Weights of a small transformer language model.
Architecture: no biases in attention or MLP, untied embeddings.
MLP neurons of a small language model. Each row is named by its layer, matrix (gate and up: input weights) and neuron, and shows model dimensions 432-527. Each number is 128 + 24 x the weight over its row's rms, rounded and kept within 0 to 255. A neuron's up and down rows have the sign that makes its largest values positive.
A block is one neuron, or neurons of one layer that tend to fire together. After each block is what it responds to, as a language model described it from the Wikipedia text at the highest values.

L7.gate155 [139 106  55 108 151 139 156  89 149 178 150 143 149  93 146 132  97 147 127 133 140 152 121 162 102 144 134 120  77 110 126 109 109 160 141  98 120 156 145 116 137 111 186 141  78 149 142 162 125 123  78 129  97 127 109 149  88 102 123 130 145 144  99 126 130 162 128 116 135 161 130 148  71 111  94 126 129 132 133 139 209 138 156 131 138 143 176 113 192 104 146  88 128  91 127 104]
L7.up155 [133 136 149 109 112 146 116 118 112 133 114 169 140 138 124 141  98 161 116 151 145 153 137 116 110 167 120 139  96 136 145 115 126 123 116 122 167 143 154 163  90 151  64 173 145 152 129 154 142 146 109 126 111 112  98 119 155 129 138 113  96 136 133 121 131 156 153 119 103 133  97  95 123 126 160 139 125 167 132 117 160 139 138  80 108 131 168 144 116 142 130 109 122 111 119 131]
L7.gate555 [133 134 140 177 130 156 133 164 142 119 155 110 133 119 140 125  91 127 135 124 115 145 137 177  66 144 138 136 115  96 148 113 146 132 112 102 164 162  84  89 136 115 154  74 112 164 100 125 113 108 109 123 131  98  98 126 109 127 102 133 125 158  93 119 101 184 115 162 114 149 139 104 120  77 146 142 102 140 106 119 119  89 103  83 112 111 108 147 113 121 160 109 127 132 147 125]
L7.up555 [125 115 142  81 117 131 108 117 158 124 107 136  95 103 131 139 157 170 129 123 102 144 116 118 132 118 106 175 121 111 160 122  90 116 171 130 129 128 112 142 164  86 128 152 138  97 116 118 155 132 151 146 108 132 134 108 112 134 169 119  97 115  97 112 101  90 103 139  93 117 122 136 157 121 165 130 115 146  97 126 105 143 150 133 119 118 148 153 133 155 138 145 104 120  93 153]
L7.gate559 [114 161 120 121 165 119 155 110 135 151 143 196  97 140 114 142 112 180 105 140 131 144 155 162 117 146 121  98 120 128 147 120 148 169 126 131 113 134 137  63 132 142  92  96 117 126  37 149  98 137 106 100 139 134  98 118 130 108 121 149 125 145 119 125 150 152 101 117 141 149 126 107 164 132 145 126 130 159 133  55 159  68 118 118 185 101  85 149  84 157 124 136 125  98 134 135]
L7.up559 [124 113 120 125 140 123 144 145 137  85 131  95 116 141 143 118 143 143 147 135 140 126 141 142 135 154  98 149 133 111 123 139  98 141 102 105  95 132 127 122  96 134 159 144 117 129 100 129 117 133 102 123 157  88 137 125  80 125 143 134 126 146  79 114  91 105 155  86 152  99 126 132 144 168  87 153 128 126 154 117 128 116 169 134 139  93 143 140 129  85 124  83  59 176 134 119]
L7.gate713 [122 111 128 130  96 171 131 137 114 147  78 123 172 123 117 140 121 132 154 101 105 129 109 150 153 131 117 136 145 139 108 150 161 158 167 105 142 118 125 152 167 105 122 117 104 100 124 138 134 146 143  70  94 129 115 117 135 125 139 161 105 174 105 118 144 137 107 123 128 124 119 104 149 106  97 118 138 135  78 107 153 129 104 137 162 159 178 120 131 128 146  67 137 132 131  92]
L7.up713 [100 163  80 154 108 150 137 117 111 112 145 120 107 138 129  92 195 111 101  66 123 156 140  94 133 134  89 100 112 109 122 163 124 129 114 132 147 142 102 133 152 126 119 137 134 112 133 115  94 162 127  99 106 144 114 158 154 142  94 114 149 180 108 137 117 177 110 124 131 112 120 158 129 149 151 160 145  93 118  96 210 103 110 150 128 133 138 143 136 117 109 137 134  85 180 113]
Cell separators (|, /) between numbers in sports or election stats tables, plus role or body nouns like player, Bishop, coach, Assembly.

L6.gate130 [139 106 119 127 113 112 119 127 103 119 178 138 133  83 126 120 128 108 138 127 111 137 124 137 134 130 106  98 166  58 115 108 135 131 119 126 142 113 134 121 173 146 141 107 167 114 102 139 140 109 126 121 128 138 131 146 122 117 123 155 135 103  85 167 169 139  95 135 118 112 110 128 115 148 144 164 162 130 137 172 181  97 101  96 167 128 139 118 152 122 129 125 116 101 113  92]
L6.up130 [130  84 144 127 127 117 122 133 126  60 153 131 132 145  92 148 163 137 124 142 124 153 135 125 124 117 119 149 140 118  96 132 183 122 115 144 127 102 115 127 157 142 162 115 162 112 126 124 102 157  97 152 105 132  82 144 140 128 154 145 179  84 142 146 136 135 152 151 126  98 141 112 127  97 125 137 140 122  97 159 140 129 161 142 107 129 150 123  97 105 136 135 125  90 103 118]
L6.gate1214 [133 119 136 126 164 154 173 178 129 139 133 126 171  84 149 129 159 137  98 122 122 118 124 125 136 117  94  90 145 114 119 139 176 127 120 118  93  97 151  91 154 134 121 107 162 169  89 148 122 132 141 149 103 133 125 130  94 137 149 101 117 152 102 136 161 117 133 171 141 122  87  90 137  93 147 113 137 109 154 111 106  78 134 123 154 119 134  99 177 148 106 125 169  91 102 128]
L6.up1214 [ 90 123 156 105 183  88 132  60 114 178 177 134  84 142 153 139 123 118 104 123 110 120 166 139 106 175 142 109 126 163 111 134 153 119 115 137 115 140 119 108 164 156 173  90 132 107 103  98 140 160 121 138 165 109 118 139  73 159  86 122 147 123 121 143 144 131 137 134 165 113 119 105 132 100 143 112 108  91 155 121 154 106 164 114 179 116 126 137 151  90 126 107 155 139 186 146]
Mainly the digit 0 as a mid-row cell in pipe-delimited tables of football stats or scores, e.g. | 0 |, 0–0; more weakly closing parentheses and "to".

L5.gate1 [ 90 130 138 139 126 182 118 216 179 154 150 155 128 115 122 124 111 137  69 140 132 100 138 121 107 127 118 158  98 102 138  84 148 128 124 101 122 111 133 111 152 139 133 133 169 119 104 129 109 131 143 114 141 160 116 141 147 144 154 139 104 153 118 118 159  90 125 139 131 137  95 107 149 134 151 124 147  96 143 113 122 146 116 123 140 156 159 113 176 136  87 146 120 110 162 121]
L5.up1 [102 148 156 149 153 131 143 133  75  86 135 159 159  95 103 120 126 127 125 184 147 129 150 136 119 159 147 127 153 119 119 138  93  97 118 129 137 156 186 128 127 143 161 166 131 117 111 141  90 141 138  96 119 114 148 107 134 143 123 104 129 167 135 136 119 147 106  94 122 134 183 169  76 137 166 144 136 155 122 114 105 140 165 181 112 105 141  90 105 130 139 161 143 141  83 105]
L5.gate7 [101 125 141 112 139 138 120 148  83 141 132 128 127  96 137 131 130 151 123 140 146 113 103 128 146 101  94 143 112 121  94 121 130 127 170 152  97 107 104 136 112 113 170  96 151 134 139 153 130  96 139 167  98  96 166 102 111 142 105 116 146  94 101 127 129 107 109 159 128 117 152 163  72 150  81 133 135  99 139 127 115 104 106 139 193 121 108 121 104  72 151 184 169 127 154 119]
L5.up7 [ 99 109 110 106 114 109 127 135 101 125 102 142 148 113 134 118 103 166 138 127 128 143 129 157 107 160  90 111 102 157  77 147 145 109 151 146 167 115 109 146 138 137 130 169 153 140 179 120 146 141  92 137 112 115 155 118  84 151 129 152 145 107  82 137 111  93 106 143 137 161 160 102 163 157 116 112 144 122 125 165  79 125 129 158 119 142 107 131 108  97 105 144 148 112 120 123]
L5.gate374 [124 148 164 121 148 135 127 147 171 162 109 133 131  61 110 145 116 196 131 139  93 119 129 152  88 110 126 139 113 153 126 112 127 146 136 139 104  93 122 154 133 117 165  95 173 145  93 145 136 150 124 159 133 130 125 129 111 155 120 137 133 109 105 104 136 139 107 166 111 125 137 118 160 131 145 122 156  92 149  84 150 116 127  73 156 105 115  84 113 119  57 125 150 121  93 116]
L5.up374 [153 115 113  73 132 163 158 148 165 104 108 118  92 146 129 122 118 124 118 153 141 106 127 142 120 118  83 137 128 154 143 137  87  97 112 159 116 161 142 148 104  89  71 112  83 154 161 160 118 131 136 136  91  67  78 166 135 106  80 147 126 148 140 117 129 131 146 112 111 139 117 130 145  89 124 100 119 137  95 134 142 138 138  89 106 135 106 141 156 144 104 149 101 114 106 127]
L5.gate821 [134 120  61 147 136 122 156 150  88 169 117 142 131 114 144  93 119 107 106 112 153 116 111 157 162 123 201 147 140 146  93 140 147 141 143  98  81 170 143 142  94 126  99 146 153 165 155 150 129 106 149  96 194 150 120 142 105 130 143 112 145  74 139 118 157 141 134 143 135 116  88 135 118 122 171 159 139 118 138 202  81 117 130 130 129 127 137 119 125 123  81 160 126 129 122 132]
L5.up821 [152  92  73 159 135 120 125  75  99 128 110 142  98 103  96 121 148 119 147 108 127 110 147 120 113 150 136 163 176 126  94 163 160 132 107 105  98 148 123 119 106 137 113 134 170 107 114 134 109 112 113 132 146 135 154  94  90 100 152  86 121 108 143 109 107 152 112 150 122 114 121 148 155 102 107 110 167 158 187 168  94 103 158 132 141 107 144 129 106 146 139 129 137 153 114 106]
L5.gate1148 [139 140 113 155  89 129 162  94  72 115 149 139 127 159 102 128 117 131 131 121 106 144 162 135 139 140  72 150 110 160 134 124 122 159 144  83 118 141 162  82 114  82 163  90 136 119 105 172 160 110  91 176 132 146  71  88 156 116 150 125 130 151  98 112 148 136 164 136 111  86 118 166 144 132 111  84 157 125 124 165 146 128 195 116  94 136 159 116 130 155 152 135 107  87 160 127]
L5.up1148 [107 131  97 110 114 122  84 135 124 155 146 105 116 130 175 182 141 125 109 140 130 129 118 136 165 128 127 125 125 138 113 164 161 140 145 123 131 118 179 142 142 103 141 124 120  87 147  93 128 105 140 159 109 118 112 117 120 151 118 113 130 116  89  93 185 127 121 132 110 137  92 115 147 161 118  99  62 107 139 105 120 121 148 138  88  94 172 102 122 162 145  74 120 100 136 119]
L5.gate1177 [ 79 125 102  98 101 152 153  99 135 117 106 105 133  92 123 147 101 147 172 116 121 151 120 152  92 153 153 133  66 112 128 125 119 124 113  98 122 106 121 125 137 132 151 114 138 111 138 147 112 167 142 111  63 128 114 129  73 162 149 104 143 134 104  87 104 130 122 120 112 127 172 122 134 154  97  79 119 104 147 150 145 126 118 131 128 127 134 111 109 132 149 109 119 145 121 115]
L5.up1177 [182 121  97 111 114 192 125 167 112 133 109  73 108 118 144 101 148 100 127 111 124 115 124 131 130 116 127 101 115 118 151  86 132 138  81 128 133 118 143 176  79  80 106 124 160 115 144 166 124 109 128 148 145  78 120 132 158 125 144 119 152 129  93  89 125 105 120 107 121  84 154 123 137 152  99 167 126  90 117 180 148 134 128 168 151 104 104  67  94 154 121  85 128 106 110 132]
L5.gate1272 [136 121 110 159 131 103 177 148 132 133 135  89 174 175 119 168 142 132  97 123 112 128 132 113 134  76 115  89 101 147 101 137 145 116  99 143 123 115 127  84 142 164 128 121 108 162 110 120  82 160 118 133 120 132 107 165 111 114 170 118 127 125 108  85 170 153  95 120 117 111  93 146  97 143 145 136 193  97 157 137 154 147 122 148 128 118 112 135 153 150 135 138 104 110 166 117]
L5.up1272 [119 144 147  93 130 107 113 127 163 116 103 107 117 121 122 132 140 146 132 165 144 143 122 131  97 128 138 144 126 136 142 172 143 143 126 106 101 127 126 113 127 112 194 114 119 101 156 148 143 150 135 121 107 135 120 125 151 152 122  83  87 136  91  89 130  93 133  71  90 137 114  86  80 158 138 140 166  76  88 126 118 144  86 121 115 113 109 127 162 131 134 144 141 126  98 136]
L5.gate1503 [136  95 116 164 122 116 125 116 151 136 128 110 166 139 158 127 144 151 141  90 157 151 124 129 151 142 101 167 144 105 110 129  95  73 114 124 131 174 124 123 112  87 131 163 104 113 160 174 123 147 172 124 115 154 158 123 155 126  84 120 174 143  90  97 141 129 105 119  89 156 132 135 132 133 147 122 112 119 146 169  76 170 122  94 105  99 146 140 171 161 147 122  89 115 141 126]
L5.up1503 [166 130 123 166  97 146  96 120 126 136 131  90 137 113 167 121 129 124 183 148 148 156 129 137 108 102 161 150 116 127  91 116 157 125  95 120 160 130 154  84  69 151 107 163 114 123 107 151 124 130 110 145 122 139 126 120 164 127 160 108 109 125 160 126 157 141 146 138 151 113 103 151  93 143 117 100 160 134 170 114 109 133 123 131 160 153 132 122 177 142 143 166  96 142 135 127]
Mostly inner word pieces of multi-token foreign names (Gop-ik-rishna, Ab-ak-umova, Mik-hailovich), plus number or separator cells in stats tables and a few career verbs (appearing, serving).

L5.gate327 [135 151  94  86 155 154 129 128  97 118 109 116 135 139 168  88 124 112 106 125  89 114 105 147 118 120  61 138 106 145 130 117 152 177 143  83 142 122 141 150 136 155 125 143 127 175 152  87 121 124 106 101  74 114 163 143 137 112 162  69 120 119 112 134 132 121 117 119 163 147  85 150 130 112 138  93 108 120 146 144 150 155 146 101 132 124 132 121 148  86  81 146 125 156 159 149]
L5.up327 [140 112 141 126 104 121 168 130 125 145 137 122 107 116 130 100 108 109 118 128 133 121 113 145  97 168 121 138 150 142 148 165 117 125 109  74 118 128 140 159 135 152 132  91 138 126 109 127 110 177 130  91  75 103 121 126 169 112 135 119 127  63  60 124 117 130 177  95 129 105 129 142 152 102 135 139 146 108 138 171 107 151 127 120 140  89 101 133 113  94 114 117 127 159 139 129]
L5.gate482 [125 104 101 119 131 130 139 165  97 125 113  87 143 127 154 139 121 127 154 177 127 135 105 134 143 157  73 156  96 148 128 102 160 152 134  98  95 127 119 105 133 115 130 104 156 101 140 130 129 112 135 107 174 128 121 148 125 122 137 134 140 136  92 138 152 130  90 126 116 115 127  97 138 110 147 113 152 136 144 137 119 134 184 139  96 132 131 108 105  89 151 123 155 126 166 126]
L5.up482 [127 118 131 137 124 136 119 137  99 130 115 114 164 131 106 126 116 129 153 125 102 109 135 125 124 125 138 101 124 123 138 111  69 128 131  92 134 115  94 121 115 118 106 167 119 132 128 161 113 123 116 124 103 128 141 156 132  76 125 140 145  96  96 113 130 133 128 112 133 106  91 104 120 101 131 163 127 144  96 122 108  76 102  91 178 149  80 168 132 122 124 176 126 125 177 124]
L5.gate687 [130 143 129 135  87 111 127 142 160 151 127 100 123 108 128 143 163 121 133 105 128 194 108 108 126  91  61 150 125  81 137 116 138 122  90 133 153 142  88  93 158 141 109 109 131 105 179 137  94 158 143  75 119  90 102 112 147 108 144 138 112 112 115 127 127 125 137 112 121 132 140  97  90  99 173 113 148 155 144 166 180 155  85 133 155 150 191 169 112 143 112 135 120 111 125 133]
L5.up687 [136 109 107  81 122 120 118 169  79 128 183 127 121 122  69 118 158 119  97 127 135 180 114 159 122 133 115 101  79 122 138 147 145 144 158 145 133 126 121 139 152 110 129 164 149 140 137 152 132 162 103 135 126 102 150 143 155 102 162 148 100 133 106 100 130 153  74 122 114 144 133 134 120 107 116 134 100 117 169 138 128 117  95 116 122  96 150 145 188 107  93 118 107 185 126  96]
L5.gate887 [107 112 109 127 111 123 104 125  48 104 186 132 149  78 114 118 120 147 138 155 150 148 136 118 150 103 147  81 141 105  96  96 108  90  91  98 118 110 142  67 157 107 187 115 119 132 122 154 102  94 154 141 132 114 115 161  95 127 113 138 137 129 102 130 107 137 102 127 157 100 119 158 119 202 146  81 163  89 158 160 156 150 128 142 131 164  86 103 122  98  86 162 126 139 113 123]
L5.up887 [ 82  93  87 138 113  91 151 102 108 116 136 111 123 138 131 139 130 146 105 123 127  92 142 124 130 108 149 131 147 127 156 110 103  89  78 107 126 116 140  77 122 211 141 128 134 159 141 128  83 131 127 102 112 117  82 106 132 118 138 107  95 110 127 136 131 118 126 136 138 114 141 151 100 136 112 119 146 152  82 139 165 148 136 157 144 129 130 140  90 122 113 127 121 107 150 144]
L5.gate914 [134 111 103 123 104 188 136 174  98 166 134 144 149 160 153 120 122 153 145 112 136 132 134 119 104 150  85  70 138 132 130 140 158 137  71 118 116  91 131 102 124  94 139  76 110 124 139 137 110 104 110  90 131 133 133 103 107 130 119 155 126  91 100 126 129 117 141  97 139  88 131 125  97 136 156 154 128 108 156 146 133 120 113  84 120 143  81 127 159 106 159 122 122 136 122 130]
L5.up914 [161 133 134 164 100 130 139  94  99 115 155 120 110 107 110 162 119 130  87 146 110  89 122 176 146 108 129 125 150 109 111 146 132 121 142 154 142 128 121 105 128 128 107  81 154 149 186 137 137  94 139 151 152 145 117 109 174 106 138  95 118 130 156 125 106  96  84 159 109 128 165 123 157 112 139 121  95 132  87 139 161 150 148  95 156  89 109 179 116 148 115  98 124 114 126 141]
L5.gate1187 [102 127 107 130 116 144 169 133 143  92 126  97 118 104 106 115 103 106 125 103 112 120 172 152 149 139 141 123 104 122 135 117 141 183 132 129 135 158 147 142 173 131 113 109 140 145 103 123 166 126 104 112 126 150 112 109 120 133  81 134 109 118 104 117 119 145 133 154 158 166 139 117  98 102 143  96 130 116 116 150 162 129 157 104 160  94 135 164 143 167 124 156 132 133 152 109]
L5.up1187 [145 136  81 153 141  86 120 165 126 133 148 154 149 126 129 128 131 145 128 141  97 132  88 126 111 160 110 123 166 146 123  95 155 130 128 117 114 136 131 115  92 163 101 105 162 124 133 176 162 111 110 125 143 116 136 130 119 126 167 121 105 126 100 137 179 123 146 138 106  95  80 130 163 127 111 154 148 149 155 122  68 100 154 105 117 172 165 102 138 156  98 120 144 113 165 116]
L5.gate1322 [125 174 105 109 109 112 139 148 108 113 120 113 109 138 128 112  94 107  77 162 134 148 104 154 173 109 103 164 133 118 106 115 165 101 108 148 114 125 152  83 148 113 121 123 152  86  85 155 160 126 167 101 139 112 123 150 144 139 122 133 160 144 118 130 121 147 107 128 165 139 153 149 125 112 129 141 144 111 157 143 145  99 136  94 127 131 109 125 111  73 126 191 127 112 132 130]
L5.up1322 [119 123  88  97 143 117 133 188 129 138 139 156 119 152 139 126 130 129 132  88  57 143 143 165 109 191 123 114 143  96 160 132  97 140 114 118 142 143 143 157 126  80 166 120 114 150 101 132  76 136 154 161 126 146 123 119 106  84  72  94 143  87 111 148 124 147 156  86 126 129  87 122 131 112 146  98 145 131 113 100 161 100 159 117 114 131 134 109 159 148 134 126  92 127 121 119]
L5.gate1381 [ 90 149 107 130 149 129 184 134  79 118 158  79 122 127 153 111 138 136 157 116 123 164 151 140 135  96 141 127 148 113 143 110 154 104  61 113 115 152 138 114 132 118 127  97 144 131  89  99  76 103 110 144 117 128 118 106 127 124 124 129 139 134 131 157 128 128 101 145 128 140 138 150 154 142 115 114 119 141 119 164 126 130 154 107 133 140 100 121 142 153 173 154 122 118 157 133]
L5.up1381 [183 104 151 130  92 123 150 138 118 154 133 109 137 137 125 135  86 112 158 108  96 110 127 121 141 136 136 141 108 127 136 102 123 148 147 116 110  98  80 148 144 103  88 143 136 143 179 141 111 133 115  94 165 144 153 128 141 131 153 136 139 100 122 123 163 138 134 128 120  89 107 153 146 124 194 112 137 125 134  92  99  89  88 105 133 115 132 144 149 106 129 116 120  96 132 101]
Fires on "0" cells deep inside pipe-delimited sports statistics tables, mostly repeated appearance and goal zeros, also scores like 1–0 and 0.00%.

L7.gate18 [106 133 106  87  92  90 143  97 129 145 124 165 141 130 126 130 146 130  87 111 121 182 119 142 111 105  84  98 107 105 150 111 133 127 142 132 151 120 143  87 110 153 125 159  99 145 156 117 122 116 137 148 157 163 118 129  96 133 135 143 159  91 162  78 135 123 114 163 151 142 116  79 154 129 113 132 134 125 159 142 115 125  80  86 120 132 133 128 121 150 151 106  86 134  95 138]
L7.up18 [148 107 167 102 131 151 103 127 130 133 142 149 127 137 141 117  94  95 106 140 185 105 125 101 117 103 146 129  92 126 125 161 122 160 133 123 129 107 141  92 126 175 133 141 126 148 129 146 135 155 101 114 116  90 108 118 111 132 115 159 143 100  72 156 127 142 115 115 111  95  77  88 125 113 113 147 153 125 140 139 100 178 139 104 135 120  83 155 135 185 112 106 142 160  84 127]
L7.gate463 [179 115  65 104 117 147 143 151 166 143 124 162 165  89  84 118  93 112 128 121 173 137 100 177 110  83  93 143 130 131 125 121 147 120 104 110 153  93 101 121  86  63 130 149 145 147 140 188 128 111 148 138 102 113 117 146 116 124  98  86 128 151  90 121 104 138 109 150 170 150 126  90 124 141 110 126 131 140 124 139 171 148 165 141 136 176 123 105 104 108 181  86  87 114 140  98]
L7.up463 [108 105 106 109 130 171 129 121 131 118 139  89 175 124 117  83 122 118 122 106 123 104 137 105 143 103 141 161 123 160 177  95 145 118 154 173 157 110 143 147 120 174 156 119  91 134 119  99  92 166 132 156 104 126  96 123 128  82 144 136 139 156 112  88 162 132 113 154 146  97 140  98 136 122 148 147 154 124 126 166 134 116 139 113  99 159 115 154 103 155 166 134 175 168 128 130]
L7.gate515 [115 109 108  82 141 172 141 142 115 128 137 131 177  80 146 143 138 113 120 119 157 134 123 100 141  96 118 105 146 117 146  95 172 161 117 101 107 147 124  89 125 110 112 140 117 142 118 167 120  99 108 131 146 141 153 162 138  91 134  98 111 159  95 112 127 122 144 161 142 127 136 116 113 151 146 103 140  91 120 157 123 149 145 103 143 122 155 119 175 113 134 137 143 105  99 137]
L7.up515 [171 138 101 145 163 169 129 158 144 128 123 159 203 118 135  91 126 137 173 159 167 148 130 123 128 118 146 125 139 118 112  73 118 115 142 131 153  81 143 133 127 145 123 120 113 122 107 157 105 148  96 157 117 137 151 152 151  89 180 131  96 117 107 154 154 128 130 195 103  77 119 115 108 165 139 139 139 124 150 135 100 111 130  94  96 117 102 157 116 110 102 156 121 129 125 113]
L7.gate584 [160 136 132 124 161 138 122 148 128 138 143 150 167  94  99 129 141 131 107 138 129 110 129 116 160  81 129 133 141 118 136 144 146 134 111 119 150 110 130 119 119 133 180 113 113 165 135 153 135 122 110 121 166  63 123 138 130 126 125 133 101 120 147 115 125 125  88  92 112 130 109 128 105  81  86  95 121 162  97  89 120 114 132 163 171 133 100 162 121 146 119 119 112 130 106 131]
L7.up584 [101 155 143 133 149 126  83 168  80 131 157 107 163 103 124 116 122 152 126 116 115 142 134 106 116 151 104  82 169 142 156 156 121 123 180 147 134 151 111 119 168 106  78 113 114 181 165 146 158 149 126 109 155  77 155 129 127 112 111 136 100 121 107 138 125 118 121 109 128 150 102 127  83 133 120 159 132 151  72  90 114 147 146 146 151 144 153 163 175 144 120 117 122 133 110 128]
Cell separators (pipes, semicolons) deep into numeric rows of sports statistics tables, just before a row's last columns, like "| 45 | 7"; weaker on scattered word endings.